Part of a small language model's weights: 12 heads of 32, 16.9M parameters.
MLP neurons of a small language model. Each row is named by its layer, matrix (down: output weights) and neuron, and shows model dimensions 16-207. Each number is 500 + 40 x the weight over its row's rms, rounded and kept within 0 to 999. Numbers have three digits each. A neuron's up and down rows have the sign that makes its largest values positive.
After each neuron's rows, "fires before" lists the tokens most often just after its 100 highest values on Wikipedia text that the model never trained on.

L3.down33:536528530546471454551537482526487482494512573518632541474574526495471486440492522414504497539487495445529434548542489513546428528481511544583473441523500496519446491453538454484470493512523501495464493449476546499459520479493483537475465456514488475473527589450480515459506446536448440488495481454479476533428510489538451466499517517530569554477482517586493548402483569477552503476448514485535515535562427433496505490481540510509433435487534490489511543513486468519437529495481459519517508500592466512532532457457488468595504490489525564525566484497475526352554551451528531519
fires before: "| ", "0 ", "ine", "ino "

L4.down358:452550440502452476456527500543532469466500564426473461495478546537502515471458493507465481504471523540450539461546542447513508552526461489495514510479521450516565552494384587471574420516530544530481517548513528550517472468457416555467478536551431386460539544488523526438388495423520525517466488535498493468462543495512478557461516512546499509487549530472531506536433506478512479510428494463459436512529428486472561439416529453507464546440515468527424486485518581464497478504484503541564469499553528471538456508481509519558491440497564466455436456520533515500506514495398546484
fires before: " ", "li", "also ", "ing "

L3.down371:532482536488468500524487503452466392485527508503530511523543479488478443504465426481543564599504514460530439501478455472463509527490495553479532511505450551566505490512464507550468496475593565580519532520518439477442418474472425494571511462520488499501544481562548549482516412518508523609470482446534407565467509526452506554489558483502484511498517472532534597464516537472537511517501499552542522500523538470508499505516451503482533496473491532528480575442489522543494419508462502500582547514591473456543496517514568513475521495448483488527397481516436499492439462440517488450
fires before: "s "

L9.down408:508453451531499531462524499461430520564525455485531538449532525461483531456495588546507585557445481478552530509463525524532504507547551512514456454398418506431571555493459482510444530511576486520469481519467450459490447479491472531543520463466444501525554517505504478530491534463475497577538453500462512506562530522498462445567465514399450556472563561500529510521459440545537431457520439488521511560502537516535516467513500519502505457433479491450549593483425509479472520482557462467453538498524490500469510458536507561488558563481521427515513446574476499444557490513481484474
fires before: " ", "Episod", "N"

L6.down376:469468521501490490561556560463517575462473423464509504454493456532545516565537533444465518501490536568468565497495470568532483542594535470500480454533491463540458515549495474505469512550508411472542562528477517549454476520477436487465519530513615524592542519490518482517469543495493506519452535421514467466514478481512493510422608470493397419494503525508476484565531475549461534498435447495543471538486494463530517498537591501453485463453521448521507496548514485525499538560502522527490474498500476523461539512502521434462511511441535534450488531504542527470533534517445412427
fires before: "| ", "Candidate ", "tion ", "|---|---|", " ", "|---|---|---|"

L6.down373:569552458505518481506449513513471451512508555472524494537439462535531501519499431483506465447562465545547510536421572532528564501479487505512530513515446536509493462437405557490579564462532479473586555520549547563505455464438442430482481462462482521431520460560495544462544544524502487476471522544462508540486509496547502473480488518537520526494459442485510545503517535438453462564546483528479508481509451469400447513449481494546497506387500503538517487450453511544476485556480448473502490433482540459460545507542472446530527491448490589456464553464492476536487511522473545514
fires before: "| ", ": ", "==", "s", "med"

L4.down130:486468506510551546439497480486457471482535547461456530520433567536497500470414462466495529518566530496527505462541543502529481521491605473486519469481457486492548523453476499591569503519521517488513433414536481535424464515503576531525457531544465513543445555459496479516502539542456485517532485453564559446522492488515396464423488463542491543577491583497462524543549485440497443504499531536446500563475475490474538470514492476484511516464426455506510574577514535528486561486498517459506506601451545505477505501446456465429550509502411554528502473523514517518571536478460521508
fires before: "==", "===", "=== ", "- ", "= ", "| "

L8.down361:484463438507478481526507452575439453476486491470449535476463497445544532525507412527493519463439475454507522517420533518475529479477467467429577482447580512474476491488424473489546459440530491493542506509517527529570484492467608453466501416496571515510547514528515488468532473512514515541525485502546482500536535478513503560525538487527504434496532554514484508480481494474537479537465545455468505428526461532516504465464531434522467509489495497489481474547444533457587570536514441528593547507461484511532530527504491467446475458461465431510493579535474497402529507533570542553
fires before: "s", "s ", "0", "th ", "–"

L13.down298:535555518510523510514501452460534522477539446510534494517542544413555483554460516491552513548502552433446495502474506483488471494480495553529435564486521472580514467461545542564521580490432538440449455517491510555479483461493532563540517506493550466575485493538471462563528526478507451462486510459553503483471513544543499491497510433531436504526439527508542451485539492413548488557497485515463488541511434429452522527477650473492509565530561489483466469472488490524529486534478457490492400469502451453549513496488460465504533522451463586500418534391513528512472464513500502553
fires before: "in ", "in", "ins ", "ine ", "N "